config.toml
n_layer = 14
d_model = 384
n_head = 12
n_kv_head = 12
head_dim = 32
d_mlp = 1536
vocab_size = 4096
activation = "tanh_gelu"
norm = "rmsnorm"
norm_place = "pre"
norm_eps = 1e-05
positions = "learned"
qk_norm = false
attn_scale = 0.177
bias = "all"
tie_embeddings = false
parallel_block = false
init = "normal"
init_std_qkv = 0.0253
init_std_o = 0.00479
init_std_up = 0.0253
init_std_down = 0.00479
init_mimetic = 0.5
optimizer = "adam_variant"
lr = 0.000853
beta1 = 0.95
beta2 = 0.99
weight_decay = 0.11
lr_head = 0.00421
grad_clip = 1.0
warmup_steps = 352
schedule = "wsd"
decay_fraction = 0.744
decay_shape = "linear"
final_lr_fraction = 0.02
batch_tokens = 32768
seq_len = 512
doc_mask = true
train_tokens = 401000000
steps = 12238
dataset = "wikipedia_en"
MLP neurons of a small language model. Each row is named by its layer, matrix (up: input weights) and neuron, and shows model dimensions 64-127. Each number is 128 + 24 x the weight over its row's rms, rounded and kept within 0 to 255.
A block is one neuron, or neurons of one layer that tend to fire together. After each block is what it responds to, as a language model described it from the Wikipedia text at the highest values.

L4.up970 [126 135 126 132 122 165 167 131 127 101 127 143 169  90  98 127 148 123 140 153 172 148  95 177 104 167  96 110 146 127 128 123 149 113 139 117 154 123 126 140 156 119 138 100 117 115 168 129 119 149 145 103  98 146 104 139 135 153 107 156 131 152 106 165]
L4.up1064 [144 117 116 134 136 135 141 141 128 127 145 128 134 117 130 110 125  96  95 114 147 117 136 164 168 163  95 104 116 110 108 122  64 113  86 161 107 120  99 125  47 134 154 103 136  90 144 124 140 127 126  69 141 114 114 136 107 116 113 132 151 125 112 118]
L4.up1264 [120 134 116 132 148 166 147 100 127 139 130 141 153 153 103 145 147 124 150 145 153 153 162 151 152 132 118 112 139 106  96  96 122 146 110 162 166 127  78 160 143 117 148 104  90 134 134 104 130 123 111 151 144 124 123  99 154 141  77 154 169 123 133 141]
L4.up1398 [127  87 155 166 148 109 120 149 148 124  94 109 136  88 108 128 106 133 118 137 145 126 180 161 126 147 127  98 127 138 141  98 133 146 122 164  85 151  81 108  83 128  90  98 118 101 141 103 159 127 117 105 155 142 148 119 149 129 135 123 156 144 130 176]
Description: Sports career-bio words

L2.up313 [126 143 125 131 126 146 154 126 146 100 121 131 123 113 156 132 108 116 116 139 122 133 126 108 143 131 120 126 158 166 157 164  93 127 148 130 120 185 160 139 132 136 134 118 119 168 108 136 150 129 117 100 121 138 152 139 124 146 139  94 116 145 124 137]
L2.up351 [ 79  24 106 124 146 153 145 157 137 152 142 141 142 155 126 117 151 127 140 145 101 135 147 103 127 102 105 122 131 134 135 162 129 127 128 171 143  97 146 175 139 122 145 134 142 138 148 104 136 130 162 132 150 161 128 138 139  90 109 160 145 160  97 122]
L2.up486 [123 124 133  94 124 135 130 144 138 125 139 126 118 109 127 126  97 123 155 158 167 133  76 128 114  98 106 125 127  94 140 166 113 130 149 118 112  96 149 140 162 133 112 128 124 135 134 102 140 142  75 134 160 139 121 180 144 139 101 134 107 189 131  64]
L2.up536 [132  89 110  97  72 126 150 159 184 113 141  99 110 140 121 133 124 100 120  94 148 116 106 122 107 110 120 136 146 156 146 175 117  98  96 135 155 132 139 111 152 103 105 104 138 115 147  99 123 105 106 100 175 132 166 110 113  81 121 136 124 103  89 155]
L2.up625 [143 120 130 104 114 125 114 126 130  78 149 129 133  98 164  48  93 131 110 126 113 116 110 133 114 135 127 132 133 149 140 157  94  90 136 122  88 151 146 201 139 152 122 105 136 169 109 130 172 111 153  97 134 132 139 161 152 162 159 132 121 113 117 148]
L2.up931 [ 98 116 106 105 101 133 150 126 165 111 120 144 133 130 127  81 148  85 129 152 102 119 109 111 132  79 158 149 141 156 148 122 169 111 153 114 146 127 134 138 168 104 146 105 106 135 116 122 151  96 146 145 124 156 132 147 142 110 124 155  97  81 121 116]
L2.up1406 [144  76 124 105 132 154 119 120 165 133 136 110 126 133 109 158 160 131 130 116 149 113 113 125  95 100 129 149  97 117 154 139 147  69 134 162 191 163 169 109 114 140 110 117 128  83 139  85 107 105  89 137 145 125 113 105 116 125 142 184  85 118  64 111]
L2.up1441 [123  98 149 119 118 112 114 156 160 118 130 106 146 119 131 120  97  92 108 141  92 133 126 146 129 139 144 149 154 116 149 113 107 116  91 133 151 126 149 168 121 118 134 130 124 101 144 113 127 119 143 116 134 119 110 115 114 161 130 134  93 106  93 100]
Description: Quantifier "some" and word pieces

L10.up117 [ 94 120 131 177 110 119 125 136 174 128 107 136 150 165 165 104 142 120 134  94 106 145 172 119 167 177 150  60 118 129 170 106 110 130 145 136 199 110 111 104 134 101 145 115 108  83 113 149 156 143 125 123 139 164 117 146 132 134 129 122 118 165 129 140]
L10.up1321 [117 100 133 149 147 161 103 157 163 136 116 162 138 143 137 126 140 103 119  76 163 142 136 154 120 135 108 130 145 126 113 155 118 119  75 155 145 117 148  84 102 146 170 122 136 124  99 105 146 153 143 103 108 143 100 135 123 137  96 126 133 135 144 127]
Description: Sports biography descriptors

L2.up71 [100  85  99 126 135 129 135 128 114 109 130 152 114 147 123 146 123 151 141 113 134 136 188 165 154 146 130 138 136 129 130 159 158 147 137 158 130 145 135  91  99 113  84 126 123 126 137 130 138 158 127 116 120 120 183 137 148 157 124 156 127  78 125 138]
L2.up346 [106  99 103 120 173 100 133 142 127  86 148 151 123  96 146  82 161  98 107 103 114 150 143 153 112 151 175  91 138 149 131 119 127 149 110 127  88 168 129 123 105 126 160 127 133 117 147 157 142 101 126 127 148 173 131 138 148 133  58 121 152  97 114 136]
L2.up585 [145 124 167 111 169 116 134 151 148 177 119 155 127 133 136 131 123 131  99 117 109 144 132 136 130 165 128 159 120 134 133 147 124 101 136 147 110 117  89 155 146  96 107 112  67 151 157 122 107 130 114 167 126 119 122 138 142  80 138 132 133 124 113 152]
L2.up590 [184  86 135 122 153 134 141  71 148 145 133 147 119 178 126 177 104 155 127 110 123 134 182 124 154 119 113 110 133  83 110 143 139 129  98 158 142 152 139 110 179 128  93 123 118 113 154 131 127 172 114 144 170  99 135 130 150 115 132 136 171 119 142 142]
L2.up781 [101 127 109 152 137  94 113 120  91 109 122 164 134 131 103  76  94 135 169 104 120 120 125 115 143 150 145 147 130 106 134 140 101 121 125 142 104 176 132 123 112 123 152 129 125  72 123 133 124 143 167 131  91  73  97 115 128 136 131 139 165  99 113 131]
L2.up940 [137 112 146 128 154 113 105 107 148  95 120 167 108 117  98 206 128 121 126 146  88 109 166 167 108 150 131 125 123 124 125 163 149 131 169 155 155 100 163  69 181 118 104 126 122 156 144 113 155  84 150 108 115 146 135 102 139  82 101 114 163 152 103 103]
L2.up1070 [122 182 113 146 161 119 183 175 129  94 149 154 138 153 118 157 103 152 138 118 183 145 131 159 117 128 145  80 123  99 131 164  76 136 135 130 148 132  95 121 125 101 128 119 149 116 123 128 119  94 167  89  95 166 108 174 107 117 131 127 141 122 112  94]
L2.up1329 [102 100 163  99 176 135 121  82 146 138 119 139 103  98 152 125 133 105 114 133 149 133 159 115 135 128 120  88 149 169 131 155  67 135 147 113 145 123  75 129 179 116 153 113 100 126 132 150 166 115 145  99 175 184 120  95 156 111 119 112 153  59 139 161]
Description: Member of / unknown

L2.up45 [134 130 139 152 136  98 109 132 145 156 111 120 124 152 128 128 141 116 119 143 170 133  95 169 125 169 119  90 104 149 124 109 121 120 131 140 108 110  91 107 106 124 128 128 139 110 122 131 121 138 161 112 140 120 135 132 123 112  93 117 176 144 158  83]
L2.up81 [ 85 117 112 146 121 145  93 129 114  59 122 138 127 123 118 106 112 146 183 110 139 123 136 159 118 132 161 122 142 145  78 109 131 173 153 149 132 124 126 148 118 120 138 116 115 138 110 131 150 134 121 142 151 152 126 118 144 119 175 153 164 155 177 130]
L2.up229 [ 78 125 134 108 118  96 131 117 153 102 133 121 118 104 116 139 153 127 161 116 151 111 156 144 119 104 139 148  86 147 101 132  97 170 153 147 177 167 127 152 127 121 110 117  80 156 147 134 125  77 144 156 147 163 128 148 147 129 128 128 138  50 146 162]
L2.up290 [ 85  92 121 128 177  84 111 148  92 127 129  94 124 151 120 135 146 146 137 135 107 119 143 120 137 144  98 158  97 158 113 129 123 153 116 113 121 142  89 128 173 125 128 113  97 115 107 140 142  97 138 150 151 131 142 128  92  99  93 109 143  83 116 188]
L2.up368 [104 102 123  99 111 133 129 176 109  62 114 176 115 134 104 111 101  98 116  99 117 112 115 118 149 150 148 189 135 131 129 169 138 127 124 115 132 132 115 119 161 102 124 118 144 161 110  96 132 114 137 149 117 118 149 149  94  96 122  93 173 139 120 150]
L2.up393 [113 143 173 116 192 161 128 141 159 118  94 119 141 123 120  88 134 143 118 105 143 121 128 156 110 158 152 120 134 165 114 151 130 141 124 129 143 156  95  95 113 139 149 129 113 159  96 129  88 125 153 153 185 107 109 134 151 155 170 111 154  96 178 132]
L2.up1127 [134 118 149 125 172  97 128  98 113 140 119 136 118 147 116  96  93 134 148 116 152 118 101 119 160 133 158 167 173 140 155 137 100 104 208 149 121 135 130 147  99 141 146 111 180 127 138 162 158 118 122 167 119 168 114 129 135 138 158 124 160  98 165 143]
L2.up1227 [163 112 116 133 103 141 169 150 139 134 127  82 152 116 113 108 135 149 138 138 130 115 135 168 140 139 107 154 138  97 118 121 122 150 134 159 153 165 128 130 185 108 110 126 126 158 176 113 177 110 125 120 114 127 119 102 113 133 168 155 160 136 116 163]
Description: Attempt and mid-phrase nouns

L4.up392 [131 180 118 118 149 128 113 117 119 108 142 115 159 121 147 107 108 121 146 117 148 131 106 144 145 131 161 104 160 133 118 147 117  76 145 135 114 144 122 101 108 119 103 115 156 139  96 164 150 108  81  75 162 116  84 153 165 148 144 131 106 147 123 147]
L4.up763 [100 164 136 125 143 112 129 140 149  89 116 189 180  98 124 140 158 152 164 137 173 122  87 180 145 152 142  95 159 112 116 173 133 125 124 138 137 128 147 169 136 142 131 104 168 114 146 120 150 159 122 132 136 117 131 127 145 154 128 140 112 185 124 123]
L4.up919 [105 144 113 158 138 165 123 146 157  86 111 140 132 152 133  91 127 164 119 121  98 134  96 110 154 196 120 118 124 143 118 125 155  45 156 101  98 111 125 111 136 135 151 119 131  84 103 169 129 121 141 108 154 134  97 122 156 123 114 170 150 174 132  95]
L4.up1048 [ 96 141 108 124 110 147 111 102 106 109  99 167 129 120 137 104 133  86 136 154 115 134 127 180 127 158 139 116 142 126  98 131 156 115  76 150  64 108  97 157 110 133 144 101 148  89 157 130 104 148 162  69 110 121  82 134 108 147 128 154 133 107 126 186]
Description: Word-start fragments

L4.up84 [141 152 164 112 139 106 113 127 140 161 131  81 145 117 120  72 116 127 107 129 122 122 103 154 104 121 136 153 126 118  99 121 114 140  99 145 101 109 129 126 109 100  86 117 116 148 132 118  97 126  94 125 194 119 138 144  89 118 153 114 127 140 139 128]
L4.up127 [116 122 157 158 135 109 146 132 128 134  79 102 145 126 126  58 102 125 154  83 130 118 157 162 105 116 152 141 146 121 139 169 116 129 161 118 144 147 156 147 134 117 119  95  82 155 144 123 119 131 142 119 146 118 154 131 112  97 170  58 150 103  99 125]
L4.up446 [162 162 154 132 165 156 113 104 139 136 111 152 117  66 112 130  86 114 121 111 123 121 143 136 127 105 143 110 140 120 104 146 126 128 137 102 110 103 121  98 155 127  88 101  94 133 146 115 132 152 133 121 131 124 144 107 126 131 141 147 164 126 116 116]
L4.up1258 [102 117 138  97 143 127 107 135 156 114 151 117 119 100 134  62  88 101 111 140 123 144 146 151 153  76 150 138 133 167 121 153 118 138 111 129 140 101 118 169 185 107 120 121 122 176 119 115 115 125 131 100 100 153 154 132 110 104  82 107 111 136 139  85]
Description: Nouns completing set phrases

L10.up57 [144 107 140 120 136 156 144 113 112 102 135 143 153  92 126 118 105 144  80  99 119 132 165 133 133 116 136 160 138 131 155 136 133 130 172 113 133 177 117 190 144 146 177  68 139 137 167 155 134 108 136 129 106 117 120 121 140 148 147  95 139 110 142 146]
L10.up1157 [157  95 142 120 126 165 115 176 152 107 100 133 156  84  95  97  91 120 113 120 138 110 124 173  91 122  94 183 154 102 157 109 102 124 182  90 139 144 122 165 146 128 142  91 129 161 146 148 147 110 162 165 121 140 143 159 126 107 130 159 158  68 112 124]
Description: Word-final pieces, relational adjectives